Weights of a small transformer language model.
Size: 10 heads of 32, MLP 1280 tanh GELU, vocabulary 8192.
Training: a variant of Adam for these matrices, 590M tokens, 12467 steps.
MLP neurons of a small language model. Each row is named by its layer, matrix (up: input weights; down: output weights) and neuron, and shows model dimensions 96-223. Each number is 128 + 24 x the weight over its row's rms, rounded and kept within 0 to 255.
Before each neuron's rows, "fires before" lists the tokens most often just after its 100 highest values on Wikipedia text that the model never trained on. A number after a token or word is its count.

fires before: " of" 15, "," 15, "==" 9, "." 7, " ==" 6, " in" 5
L6.up866 [173 115 120 139 163  77 122 118 132 125 103 106 163 144 144 188 128 135  88 122 112 134 131 121 147 125 103 116 132 151 134 104 137 109 150 126 132 155 126  66 117 132 106 108 112  93 158  84 117 113 120  72 135 157 156 108  84 119 170 175 125 180  95  95 160 118 125  90 126 163 105  67 154  95  70 109 118 120 153 122 132 146 141 110 101 118  99  94 162 142 127 154 152  87 121 152 103 134 142 141 137 131  94 130  96 116  95 136 131 134 135 105  94 126 120 160  77 161 117  98 162 162 159 119 143 110 136  91]
L6.down866 [143 154 191 122 126 128 106 159 167 108 151 121  86 118  86 132 106  97 140  81  97 104  92 124  90 162 146 141 129 137 151 142 120 195 108 152 112 155 111 104 171 153 124 126 121 115 119 181 133 142 124 147 108  83 135 135 142 123 114 126 136 110 118 141 135 120 120 116  72  98 149 107 141 153 132 174 149  99  89 122 106 132 138 125 143 163 141 132 155 155 137 116  99 159 140 125 109 103 161 136 120 103 129 133 150 147 180 113 166 142  80 138 130  74 128 122 121 110 118 107 128 145 156 138 137 119 140 130]

fires before: "\n" 95
L8.up725 [135 117 154 101  97  64 138 131 134 105 106 176 170 151 127 141 155 124 143 122 104  73  88 152 161 128 133 117 105 104 157 138 146 128 178 113 126 133 152  95 106 149 109 170 164 128 131 144 137 156 150 139 120 162 149 129  98 131 194 121  96 140 144 115 108 144 145 143 134 133 141 136 123  88 144 144 124 118 129 120 149 151 133 128 113 156 111 103 113 148 133 121 115 120 113 135 154 118  94 118  62 120 108 157 117 121 108 134 125 142 127 146 132 120 145 211  75 139 118  95  75 113 135 118 157 138 148 152]
L8.down725 [116 110 130 105 124 132 120 108 137 158 128 126 152 153 115 148 121 127  99 103 136 119  89 129 140 146 104  96 137 110 118 141 120 126 115 136 127 166 127 129 127 131 129 147 131 127 117 132 128  98 255 120 124 168 123 131 111 109 133 104 125 118 132 158 114 121 117 126 130 133 122 152   0 109 123 179 157 134 136 133 102 124  71 144 109 140 136 137 108 123 102 108  99 131 114 151 160 136 141  87 125 150 141 123 133 109  99 160 107 142 137 113 117 151 110 124 140 141 127 128 145 143 127 122 117 127 139 102]

fires before: "6" 23, "7" 14, "1" 12, "0" 11, "9" 8, "5" 7
L12.up791 [135 125 127 153 124 152 137 131 154 144 140 137 135 128 161 127 118 124 137 104 109 104 171 122 162 142 145 128 125 113 120 145 148 123 141 125  74 129 126 154 133 132 156 165 133  89 154 149 161 124 114 103 118 139 124 125  97 106 175 101 136 130 132  94  88 113 109  93 144 144 117 137 136  79 151 130 157 131 138 124 115  89 125 160 147 132 144 160 169 139 178 118 169 108 124 150 145  83 100 139  93 120 118 164 137 124 148 172 118 134 126 112 161  77 123 100 125 154 123 113 110 126 105 136 100 152 113 172]
L12.down791 [102 111 171  83 131 150 126 113 143 127 144 108 127 140 146 126 122 135  90 169 140 137  95 139 130 144  97 131 130 118 147 160 126 151  92 123 135 148 148 106 118 134 153 101 138 129 150 108 120 135 151  89 114 137 126 105 129 158  97 103 151 134 175 143 123 141 127 171 148 109 123 140 121 159 109 163 108 150 152 127 156 114  80 144 111 147 115 126 141 123 119 149 107 127 100 125 140 140 157 114 125 129 140  98 175 131 146 130 128 158 129 120  82 119  64 101 116 112 127 155 102 164 169 117 123 130  86 110]

fires before: "4" 23, "5" 22, "%" 10, "3" 9, "8" 6, "6" 5
L11.up1266 [147 143 136 113 135 128 112 122 130 120 120  88 139 135 123 107 144  77 101 127 100 116 111 117 122 119 144 150 122 166 153 164 141 149 138 144  88 158 132 103 117 155 139 168 111 122 186 111 139 152 117 116 154 176 123 179 121 139 111  90  89  93 141 136 132 118 140 124 124 135 113 139 168  85 144 128 149  84 110 141 126 107 135 110  97 137 143 125 131 135 108 123 150 103 132 111 146 142 149 132  87  92 110 113 129 106 137  97 148 187 133 113 150 188 111 145 115 126 107  75  83 130 112 162 128 140 152 130]
L11.down1266 [119 101 112  90 156 114 156 117 139 136 102 177 164 103 137  95 110 128 123 144 126 128  83 169 148 127 154 136  96 116 183 115 123 168  98 165 134 170  94 147 191 117  97 161 145 183 110  99 108  74 150  91  80 126 160 153 123 110 121  98 115 109 102  83  86 165  98 128 149 128 110 100 100 135 128 159 141 129 135 116 104 117  80 124 118 149  64 141 114 104  99 144 128 127 109 147 129 142 112 147 108 115 136 152 140 152 113 141  97 152 115 156 141 125  92 104  87 128 116 111 155 130 149 120 105 119  88 124]

fires before: "," 23, "." 19, " and" 9, " of" 7, "s" 4
L9.up1025 [167 114 108 135 126 105 138 154 129 118  95 143 165 114 125 155 150 129 130 132 130  80 122 101 157 139 165  69 118 100 150 135 135 148 163 127 128  94 159 104 104 155 109 115  76 150 146  93 166 125 110 120 112 147 125 137 145 173 104 133 119 129 159 116 122 126  88 130 108  87 142 111 131  84 154  99 131 133 133 192 128 115 155 176 113 116 203 127 119 102  99 132 132 127 153 130 133 160 125 114  91 149 112 164  98 145 115  78 132 102 133 183 123 150 109 141 151 108 122  80 115 160 105 154  97  70 108 105]
L9.down1025 [125 156 155 125 140 137 105 106 123 167 138 147  99 128  87 117 116 113 126  92 164 135 105 172 147 133 142 126 103 145 125 148 192 142 108 117 146 111 121 132 120 101 107 106 177 129 162 125 106 187 123 111 118 162  92  82 138 131 135 102 139 173 157 171 165 101 156 118 153 157 128 119 151 142 126 108 106 138 149  93 107 145 153 127 143 153 143 131 175 129  89 128 122 130 120 125 128 118 153 135 140 143 132 101 146 127 146 133 172 126  92 109 104  96 100 114 125 108 141 151 152  90 147  88 159 170 178 147]

fires before: "0" 66, "t" 5
L12.up498 [138 137 124 148  88 178 135 122  87 109 123  89  85 104 109 139 130 122 113 140 118 129 154 128 141 108 143 107 139  80 142 133 196 154 139 128  99  86 142 120 106 199 118 207  86 143 105 124 214 126 109 160 126 166 131 163 135 127 112 129 117 164 133 138 151 131 120 113 129 143  87 134 138 116 108 116 151 138 140 141 153 114 111 116 139 121 163 125 106 155 131 120 145 114 131 111 127 115 112 109 120 125 124 164 156 116 126 161 100 151 120 122 140 181 151 126 135 132 136  86 109 163  91  99 110 166 154 138]
L12.down498 [135 112 156 144  54 135 134 153 127 126 152 149  99 138 131 102 135 143  90 103 113 125 146 148 108 117 133 169 134 127 125 102 119 130 138 162 120 156 117 110 141 117 142 162 135 100 161 140 143 121 139 127 112 110 161  85 142 123 134 127 112 126 177 127 123 109 112 102 140 160 113 142  88 113 147 121 150 170 101 129 104 143 101 157  99 115 140 124 122 155 119 120 118 148  81 132 143 124 143 103 114  83 169 127  79 149 125 135 102 129  74 133 159  98 106 155 121  88 101 134 123 123 138 121 126 119  81 156]

fires before: "\n" 57, " |" 6, " a" 4
L2.up564 [180 138 107 104 108 123 164 134 113 144 111 177 153 132  95  93 122 145 132 114 163 134  87 119 135 135 110  73 105 141 110 126 116 124 110 135 149 192 137 172 136 133 164 150 140 137 158 147 120  91 123  68 132 123 146 101  91 139 145 148  96 145 133 104 103 110 113 112 150 116 108 177 155 130 138 126 153 141 135 134 120 106 134 150 128 100 142 142 175 113 124 145 149 106 129 128  95 149 114 133 117 111 132 120 100  94 106 133  92 138  75 156 150 127  94 120  85 137  98 102 103 150 130 118 129 149 103  97]
L2.down564 [ 94 118 112 124 126 161 147 134 121 153 110 123 146 191 126  96 164 127 103 105 127 146  94 133 119 142 135 101 144 132 137 158 106  78 131 146 119 145 141  84 108 120  98 140  99 156 112  91 182  86 221 124 102 100 163 101 143 122 124 155 138 132 152 146 120 109 117 144 132 169  79 130  98 135  92 174 123 139 135 125 139 132  75 161 140 113 130 127 137 139 148 128 122 124 117 116 134  94 111 107 125 159 136 117 140 134 100 133 105 124 117 111 158 104 139 160 118 109 150 140 118 130 125 181 126 156 160 144]

fires before: "\n" 26, "." 19, " in" 8, " and" 6, "," 5, " |" 4
L11.up128 [154  87 140  99 151 128 105  98 127 135  98 155 152 113 127 108 131 116 108 120 167 137  79 117 128 146 106 117  81 138 146  96 202 124 148 109 123 155 141 127 130 118 133 126 130 138 159 117 112 128 133 141 109 109 116 121 120 141 118 123 163  96 127  80 108  90 131 105 126 132 123 133 153 115 113 105  98 150 134 134 100 153 172 117 125 172 123 114 146 175 149 136 138 103 119 117 123 109  73 107 101 135  20 120 128  95 159 134 139 123 145 145 125 129 128 105 115 151 101 146 141 114 111 146 174 121 125 105]
L11.down128 [164 104 127 106 105 139 114 110 115 126 117 135 108 118 139 139 145 122 153 158 154 111 102 150 164 149 143 118 123 137 121 133 103 151 137 146 144 105  98 123 105 163 116 117 130 102 125 122 150 137 132 161 181 141 117 130  91 160  84 101 134 149 179 115 139 149 145 112 117  68 168 114 119 142 143 131 109 112 129 136 116  89 120 117 134 130 108 130 126 121 146 107 137 104 127 111 120 177 153 153 109 178 159 144 131  79 120 136 104 156 115 161  91 178 122 121 128 138 133  94 134 141 116 120 108  89 158 160]

fires before: "\n" 83
L9.up1196 [160 111 165 121 114 109 178 107 152 126 114 161 148 142 127 159  66 113 130 101 139  99 134 153 143  68 118 120 148 117 118 146 115  85 122 146 111 159 169 111 120 132 111 108 123 180 107  97 178  97 141 134 108 135 147 125 123 122 126 181 105 114 136 112 149  86  97 114 139 175  91 137 132 104 113 128 142  90 111 120 113 128 146 122 146 117 152 148 144 156 125 122 136 150 125 133 162 146 102 115 122 102  91 144 142  77 115 157 107 175 127 177 105  95 124 128 105 160 115 108 113 185 108 133 186 136 132 153]
L9.down1196 [105 122 130 116  82 151 139 119 158 115 103 140 144 115 135 127 105 149 135 111 111  94 110 142 134 119 132 153 152 116 113 119 128 123 101 140 108 143 143 154 157 114 126 127 114 149 123 144 119  95 255 108  99 147 133 131 106 139 145 117 131 144 136 154 107 131 124 123 124 109 151 147   0 118 154 131 131 133 134 132 116 111  91 118 107 128 163 123 119 146 127 146 128 156 139 134 162 123 108 137 128 139 125 128 124 129 145 136 183 125 123 172 127 123 103 141 134 144 135 117  85 164 135 128 151 117 118 138]

fires before: "\n" 23, ":" 18, "==" 10, "s" 6, " details" 4, "9" 4
L11.up504 [117 149 131 148 138 117 160 138 194 136 119 196 137 142 140 182 122 138 134 127  85  91  74 131 138 133 125 105  86 158 115  99 163 111 156 143 168 145 173 118 107 129 159 179 122 130 112 119 129 102  88 109 113 126 123 122  88 134 122 127 116 118 153 157 149 132 165 145 120 168 137 127 133 137  84 139 144 138 129 129 112 128 129 103 110 139 177 149 166 131 130 154 133 124  77  70 151 167 117  95 131 117  66 130 120 139 119 154 120 155 116 135 173 133 123 129 122 150 130 136 129 154 105  88 153 100 127 129]
L11.down504 [137 152  89 114 118 113 108 103 127 152 114 165  88 142 151 137 157 126 147 155 115  94  99 183 103 128 129 148 121 171 119 172 125 140 171 122 129  97 128 126 107 106 140 100 124 125 147 166 121 172 127 136 187 133  94 117 123 137 127 128 131 151 110 105 136 128  72 122 104 144 124 119 238 171 160 100  89 160 137 123 119 152 141 116  95  79 115 104 144 133 157 130  98 165 100 123 156 124 142 118 166  95 101 137 109 160 160 118 129 126 146 108 137 123 129 118 111 110 166 137  98 118 165 145 132  96 154 139]

fires before: "\n" 100
L6.up1196 [123  96 145  77 157 118 149 132 138 159  66 138 157 148 101 117 128 104 111 124 136 144  64 162 134 135 130 145 136 136 177 146  99 149 149 103 120 136 167 117  86 121 115  87 102 181 137 152 199 131 138 139 120 167 130 138 134 123 177 125 103 150 140 128 110 141 148 102 119 149 127 142 126  92  98 131 165 122 121 133 102 122 116 176 112 107 182 136 136 119 119 137 144 134 128 141 148 121 180 140  91  83 112 130  91 132 133  85 136 157 124 158 123  94 130 137  91 141 117 136 106 126 151 148 159 167 134 152]
L6.down1196 [113 142 130 105 117 111 120 110 106 112 124 165 118 122 106 135 101 140 123 129 118 137 134 125 123 145 108 129 130 105 112 147 102 126 148 127 118 127  97 143 113 118 131 113 137 139 143 135 126 139 255 144 131 140 143 132 139 125 140 143 130 148 121 162 139 132 141 112 128 131 138 109   0 105 138 219 128 144 108 138 109 115  63 121 126 131 145 119 144 127 143 129  87 129  83 127 128 130 126 127  86 119 145 137 111 130 125 130 132 125 159 148 114 145 118 122 101 166 128 109 109 120 133 124 156 115 126 104]

fires before: "\n" 55, "==" 7
L12.up812 [119 174 113 177  99 100 122 145 228  68 104 193 145 132 127 184 109 106 162  89 109  96 114 164 157 116 132 134 111 113 150  99 145 119 116 156 143 142 138 118 142 148 147 112 117 136 143 135 173 109 152 152 104 112 171 129 130 117 104 138 135 114 150 135 147 121 172 132 132 153 144 107 133 141  97 117 100 111 132 107 113 132 125 117  97 147 116 146 149 123 113 152 136 116 136 115 140 131 115 157 103 153 156 133  98 129 126 118 133 123  92 197 119  97 143 125  67 128 110 142  99 101 150 132 153 157 118  73]
L12.down812 [124 125 100 113 129 130 114 128 108 144 117  94 122 113 130  91 180 133 143 146 168 128 155 112 125 145 137 155 116 158 145 133 147 101 131 132 155 137  85 112  98 146 127 132 125  97 114 122 146 128 103 136 144  99 129 106 142 131 134 141 158 121 113 103 119 109 108 150 169  88  95 137 255  92 148  86 159 134 133 136 124 125 143  89 135 128  86 143 140 110  93 127 113 161  92 128 143 175 144  93 168  72 134 125 147 151 146 144 121  74 106  92 147 109 149 114 121 127  95 161 158 138 123 124 110  99 134 106]

fires before: " |" 62, "\n" 28
L2.up675 [153 135 146 102 144 135 167 133 166 143 113 165 128  86 127 124 121 100 105 157 150 123  77  98 142 120 141 120 113 157 148 134 129 124 140 105 140 141 158 141 108 119 139 154 127 141 127 121 134 132 106 112 123 129 154 127 126 116 136 139 101 143 138 117 141 124  89 155 143 127 145 131 148 127 125 125 191 139 155 145 154  92 139 157 112 110 136 124 172 127 120  88 161 102 133 132 145 118  79  94 144   5 114 145 116 122 126 124  65 118  88 133 138 126 102 121 144 129  97  92 121 138 118 149 121 143 116  99]
L2.down675 [119 133 143 144 170 122  89 155  49 144 132 131 168 140 154 174 126 139 108 158 131 107 107 128 155 110 121 104 136 149 139 167 133 153  82 119  88 155 116 126 155 124 115 130 136 174 149 127 141 141 116 125 131 131 139 118 133 112 150 114 102 126 114 137 111 151 120 127 103 105 130 144 151 131 120 116 126 120 156 136 156 117 103 117 131 132 139 152 174  73 135 138 144  78  79 136 130 113 157  85  86 109 144 133 165 129 142 128 175 134 150  90 139 138 118 153 185 121 146 128 149 137 122 112 175  86 138 130]

fires before: "\n" 60, " The" 6, " In" 4
L9.up245 [150 134 136 132  93 118 150 124 147 128  77 140 141 137 130 151 102 141 122 141 176  62 108 155 166 149 109  85 119  82 118 130 129  92 148 113 162 158 152 147 122 151 160 185 154 143 134 132 162  98 146 112 150 136 111 134 119 133 120 128  81  86 123 114 100 107 112 120 138 141 122 176 130  91 118 153 131  99 153 138 150 126  89 131 114 122 147 116 103 135 107 141 110 107 121 115  95 148 139 120  80 103 114 111  89 121 139  96 137 170 111 142 105 109  96 159 120 138 102 104 121 169 117 167 104 147 120 108]
L9.down245 [139 122 137  99 112 124 152  96 108 115 121 149 128 133 110 133 134 137 124 127 124 117 132 137 123 118 149 142 134 113 118 134 125 115 123 128 136 125 146 145 121 149 154 144 138 144 120 150 143 121 255 134 116 130 128 107 137 149 134 136 111 130 137 169 137 120 165 135 126 127 150 139   0 114 116 242 123  95 122 142 109 124  69 155  98 133 143 131 132 137 148 131 135 154 105 111 123 132 122 103 112 124 142 147 114 118 134 118 133 134 133 149 125 131 122 125 101 155 130 116 103 152 123 142 116 135 114 138]

fires before: "\n" 77, " " 5
L2.up950 [121 154 117  67 106 115 157 127 136 147 121 127 152 129 121 111 141 109  86 130 150 126  90 134 140 120 124 123 105 129 134 101 155 127 140 103 137  88 150 100 115 198 147 114 121 146 157 127 132 137 130 137 127 159 145 114 121 162 126 153  46 148 146 122 123 109  72 141 161 105 138 149 150 109 134 122 168 121 153 119 130 141 143 182 141 115 178 141 150 125 118 111 116 151 129 138 110 155 109  89 134 117 125 140 132 103 105 116  93 148 129 156  78 107 100 113 149 164  98 110 123 153 109 125 130 136 103 107]
L2.down950 [121 116 158 176 127 132 106 143 118  94  89 160  78 161 141 127 105 150  98 149 145 140 109 129 144  99 139 146  96 136 103 128 105 108 102 119 127 151 155 131 121 135 129 112 101 109 122 130 109 146 132 161 128 131 159 109 157 108  91 113 105 147 132 175 128  71 108 143 137 147 128 105  90 123 155 213 154 137 145 111 125 118 147 153 140 100 140 133 146 126  99 134 109  80  72 128 119 150 144 113 103 128  92 158 147 108 159 109 123 149 157 127 134 164 149 110 129 156 105 120 134 134 167  85 120 129 105 154]

fires before: "0" 29, "-" 10, "q" 8, "}" 8, "ed" 4
L11.up836 [148 142 117 132 167 161 130  79 101 114 106 127 119 113 144  99 109  96 164 104 132 137 125 120 154 129 154 159 113 109 176 111 158 130 117 123 103 129 121 120 115  53 101 117 152 144 157 124 137  98 120 131  92 172  90 126 131 123 140 153  94 156 126 114 125 130 156  82 121 152 171 163 137 147 128 122 138 162 153 123  96 125 114 135 170 120 141 179  94 140 153 162 131  79 162 141 181  93 122 143 115 116  89 139 131  87  82 156 115 156 104 155 125 168 107 159 122 156 117 142 113 140  97 116 135 131 114 140]
L11.down836 [126 129 124 128 111 122  88 165 134 134 118 118 122 139 116 119 148 145 151 130 127 129 171 133 138  97 112 135  94 110 146  66 144 123 107 130 135 112 111 146 103  95 141  93 142 148 154 114 137 112 252 122 144 188 174 112 123 129 146 139 149 134 123 171 165 114 138 145 154 137 129  97  68 122 185 142 142 164 150 131 167 101  16 149 106 135 118 125 136  88 131 113 131 112 103 129 107 126 168 100  98 139 133 130  77 117 151 113 110 128 129 123 154 163 140 122 120 175 117 139  95 115 135 146 139 117 125 144]

fires before: "5" 31, "4" 26, "3" 5, "s" 4
L11.up1097 [128 168 185  82 143 159 111 168 142 128 135 129 133 147 119 136 119 109 150 143 118 122 134 148 143 128 138 119 131 160 172 168 135 143 189 117 159 170 144 124 142 119 155 174 126  88 151 133 123 104 105 116 105 134  89 172 144 148 113 105 155 118 162 119 179  92 122 127 105 125 102 153 146 123 151  98 161 122 138 105 104 142 158 107 138 143 147 119 132 135  99  90 141 127 137 119 158 117 132 112  99 111  89 154 120 104  95 129 136 158 145 140 122 137 116 177 149 123  96  97 114 126  62 152 151 132 145 158]
L11.down1097 [ 93 122 153 110 137 161 170 152 166  93 134 171 132 156 131  87 161 119 145 138 123  96 103 147 190 116 136 116 135 129 149 123 133 104 109 135 132 152 119 143 148 147 111 144 122 180 104 173 138 114 124 147  88 110 135 148 141 140 136 117 128 115 110 183  70 153 134 136 112 110 137 135 131 143 130 139 116 163 135 160 173 151 130 151 125 118 126  87 109 127 106 166 114 124 117 175  95  77  97 118 157 155 147 144 102 121 148 142 159 153 135  87 129 113 147 106 107 126 136 101 170 148 164  77 112 167 116 133]

fires before: " " 43, "9" 7, "4" 6, ":" 5, "8" 4, "." 4
L8.up1252 [105 164 137 100 139 122 165  84  97 104  96 127 130 119 144 122 131 122 106 131  97 142 146 129 166 123 141  96 131 130 152  96 148 125 126 119 110 116 145  83 121 167 105 130 119 121 115 128 152  98 123 146 144 153 112  83  75 123 126 144 110 130 170 126 129 121 123 103  97 148 127 166 135 124 130  95 154 119 110 123 119 196 136  99  95  74 116 151 152 190 167 135 136 137 132 134 140 119 121 112 143  88 101 121 134 123 155 138  70 130 110  87 138 159 123 147 132 169 120  96 142 143 138 138 153 153 138 154]
L8.down1252 [120 186 112 123 107 113 158 120 155 113 134 158 110 140 133 149 135 110 144 108 166 106  95 155 163 154 107 100 136 133 120 131 154 141 120 155 194 111 132 149 117 140 167 157  91  87 154 132 141 140 120 170 147 123 139 123 130 148 140 132 131 154 129 113 115 142 110 126 103  75 114 121  92 196 125 104 121 127 101 103 172 128  95 111  96 135 133 137 130 109 162 152 124 112 130 133 136 155 152 129 100 204 119 115 149 166 119 150  91 138 145 135 122 145 128 166 137 117 100  96 134 128 134 111 149 150 145 100]

fires before: "\n" 71, " In" 4, " The" 4
L9.up316 [129 130 149 109 117 121 156 142 169  89 120 179 142 153  91 123  98 140 121 112 134  82 111 138 139 107 112 169 165  83 140 129 128 134 128 132 161 175 140  82 109 177 119 139 128 129 151  79 152 140 144 133 117 145 192  96 121 132 114 132 105 115 141 161 116 131 120  87 122 162 126 111  86  72 140 108 120  90 110 139 123 155 125 175  87 109 145 152 137 105 189 124 109 177 100 124 103 160 105 108  96 160 133 120 140 121 112 129 118 130 144 155 148 102 155 157  94 182 115 133 122 135 117 116 146  86 111 149]
L9.down316 [146 108 119 145 136 162 136 121 130 159 107 113 123 134 137  98 118 137 149 127 128 160 151 117 114 145 161 126 155 143 111 131 147 130 126 132 106 107  98 123 137  84 109 139 116 112 119 153 105 143 226  89 132 101  93 132 113 120 108 114 112 140 125 115 155 130 148 131 152 135 127 121   0 160 136 138 137 166 158 124 123 105  98  89 150 131 124 101 130 137 144 127 141 124 152 118 143 130 156 135 177 101 118 116 131 118 126 115 140 128 105 121 112 129 148 147 140 152 120 127 154  99 116 118 130 141 155 129]

fires before: "\n" 64, " the" 4, " The" 4
L9.up331 [156 160 151 144 142 101 115 144 163 127  86 204 140 159 111 114  97 119 125 141 140  95 153 162 162 119 115 116 127 109 128 117 144 123 141 144 125 165 146 137 137 165 150 146 140 133 129 131 135  91 141 123 106 150 103 135  62 136 133 158  75  93 139 152 149 125 140 129 135 131  91 120 105 107 126 120 111 122 126 156 112 135 127 185 125 128 113 140 122 111 128 140 143 125 149 129  70 166  66 108 102 133 128 157 162  67 126 115  89  97 152 115 123 106  93 167  84 180 120 134 128 149  87 139 164 150 116  97]
L9.down331 [138 128 127 137 121 128 136 136 131 143 105 129 124 150 139 124 140 144 127 141 131 160 150 122 109 136 125 136 122 123 121 120  92 105 120 138 113 142 109 147 113 116 127 138 116 132 124 135 119 136 227  78 109 116 128 132 149 153 104 126 155 105 139 113 110 102 129 124 128 131 154 131   0 136 122 190 162 142  93 132 148 122 144 131 129 145 145 118 158 121 121 126 123 120  88 142 181 106 155 108 111 136 112 128 128 121 139 121 126 126 143 126 123 142 132 111 146  99 120 126 131 122 137 122 119 147 127 126]

fires before: "\n" 92
L6.up112 [130 136 159 119 116  94 138 122 128 147 106 153 164 143  91 146 108 128 139  90 139  41 104 137 172 135 102 134 138 129 132 129 120 144 146  68 129 146 137 133 101 134 111 143 125 152 146 143 143 118 142 108 149 121 133 143 109 130 115 139  52  94 149 122 128 151 112 135 121 119 142 197 139 101 101 136 140  74 131 140 146 120 112 166 123  96 162 145 166 128 170 124 164 121 127 126 112 133 105  88 120 128 116 110 117 133  96 115 126 157 125 150 116 122 123 123 120 172 119 144 127 143 154 144 187 130  80 129]
L6.down112 [ 95 109 123 118 100 135 143  97 117 135 135 142 131 168 114 141 128 104 147 135 108 112 123 143 113 159 112 134 113 111 130 127 113 122 107 133 123 140 140 156 147 134 115 136 125 130 112 140 153 123 255 152 112 130 147 125 111 133 154 135 107 141 152 176 117 134 142 122 106 134 147 149   0 122 140 185 107  97 103 164 123 138  65 112 111 114 159 128 118  98 151 126  90 163  73 133 141 123 158 111  90 148 128 129 108 109 134 116 131 133 134 147 121 112 124 102 101 149 120 122 116 136 128 147 141 124 106 131]

fires before: "1" 24, " century" 13, "2" 13, "9" 8, "4" 7
L12.up552 [125 141 119 144 154 113 123  52  94 119 119 118 161  98 131 122 125 129  92 142 106 132  82 130 160 152 139 141 114 113 141 126 173 115 176 154 120 157 153  90 133 100 125 115 136 153 132 131 114  97 101  99 113 186 138 134 125 146 140 106 117  81 148  93 139 113 124 110  91  96 110 163 135  88 107  76 128 151 115 101 171 168 150 150 134 124  79  99 152 204 102 117 162 125 158 115 103 106 139 128 134 134  94  99 148 160 113 160 123 135 117 152 126 133 109 141 157 149 150 129  83 122 131 140 126 112 128 139]
L12.down552 [109 141 132 124  92 123 100 150 125 138 165 111 144 153 152 109 133 134 153 125 151  73 122 138 120 132 154  86 145 108 121 114 134 158 116 119  97  93 121 146 101 112 102 130 100 103 106 115 158 112 113 130 171 145 118 166 147 122  92 131 124 156 106 119 128 131 144 132 150 113 138 137 115 123 123 132 118 123 133 130 131 118 103 160 152 142 114 107  79  83 157 130 157 137 120 118 146 119 151 121  95 153 157 181 159 136 124 118 153 137 147  91  96 117 163 150 180 160 139 125 140  98 114 131 161 128 132 138]

fires before: "\n" 24, "," 15, "." 15, " |" 12, " to" 4, " in" 4
L9.up824 [139 107 129 139 129 106 158  97 106 127  98 144 146 108 115 132 115 141  93 151 100 132 104 158 124 137 150  80  96 116 125 139 216 122 131 101 163 117 162  70 130 151 121 119 142 145 159 144 122 155 115 120 139 145 120 124 114 171 122 113 137 168 144 106 138 122 120  87 118  83 152 120 145  99 156  91 134 108 141 127 114 112 149 156 118 108 193  79 123 117  94 119 113 114 107 114 100 162 108 112 115 119  68 127 137 124 166 120 137  91 141 160 140 119 111 116 110 124 136 130 128 112 125 159 117 144 140  94]
L9.down824 [118 134 113 151 157 111 133 175 159 135 147 129 150  97 136 155 130 111 169  50 140  99  94 128 159 157 124 102 133 122 122 174 109 161 145 114 181 156 102 129 146 151 104 113 106 135 151 109 139 188 141 117 164 141 136 122 140  86 144 135  98 146 117  80  82 143 116 122 106  82 123 109 161 120 129 147 118 113 120 152  94 123  90 132 129 129 154 150 106 127 130 149 129 112 123 160 184  89 121 138 128 100 102 124 107 128 114 136 157 135 102 159 147 124 154 119  92 121 127 122 157 134 142 121 188 124 126 141]

fires before: "0" 100
L12.up124 [128 130 132 132 144  84 136 139 138 100 121 118 150 118 139 136 128 162 131 130 123 117 139  92 125 130  98 110 115  90 157 139 138 101 113  92 172  95 124 137  60 145 160 132  90 156 108 161 146 126 118 112 165 116 171 162 147 133 110 173 134 155 139 119 107 101 114 113 123 173 126 141 172 102 114 129 156 117  94 114 169 142 110 124 104 110 138 131 140 158 144 101 115 129 117 108 133 226 120 120 121 109 102 119 109  80  82 130  93 141 129 145 160 145 124 137 162 138 148  98 143 134 160 111 140 138 103 136]
L12.down124 [125 156 111 121 139 162 102 176 103 140 102 107 122 147  63 116 101 126  99 140 112 108 151 121 139 121 124  94 145 109 147 122 112 114  77 120 115 142 136 155 153 104  98 106 122 151 158 130 133 126 129  97 121 105 188  97 110 132 144 103 135 128 182 166  91 123 110  99 163 113 135 134 135  91 124 119 167 183 120 110 124 173 114 147  94 107 140 149 100 148 115 147 136  79 105 111 119 146 146 119 152  81 131 142 120 126 158  73 171 120 110 113 131 135 119 148 125 119 141 141  89 112 136  87 162 152 122 156]

fires before: "," 31, "." 20, "\n" 8, " and" 4, " in" 4
L8.up923 [156  91 135 130  82 118 144  88 112 112 135 192 124 134 113 145 146 142 102 138 130  97 138 103 156 139 108 124  59 157 117 101 152 122 167 136 120 140 108 129 124 107 132  98  48 132  93 155 119 130 118 131 123 173 116 133 127 141 130 139 157 127 172  78 126 163  69  97 133 129 131  92 146 117 140 134 151 134  91 185 140 156 150 129  80 179 156 112 145 150 109 149 122 138 122 127 141 128 102 141 137 149 135 135 130 149 152 127 138 146  81 172  87  98  84 112 106 127 122 109 136 155 104 112 148 118 135 114]
L8.down923 [121 125 105 138 159 104 131 114  91 138 145 148 159 118 128 143 143  94 172 152 136  74 127 112 136 156 129 112 108 107 186 156 102 142 106 124 177 109 114 125 113 152  94 105 151 127 150 129 105 133  94 137 151 101  94 106 105 113 141 140 121 109 118 152 130 112 111 129 149 107  75 156  82 112 128  97 142  95 116  79  75 112  97 161 151 130 140 131 127 163 161 121 103 133 131 135 104 106 126 121  97 130 101 149  92  80 110 135 102  83 118 152 105 162 128 151  99  95 101 144 157 110 153 129 139 173 106 175]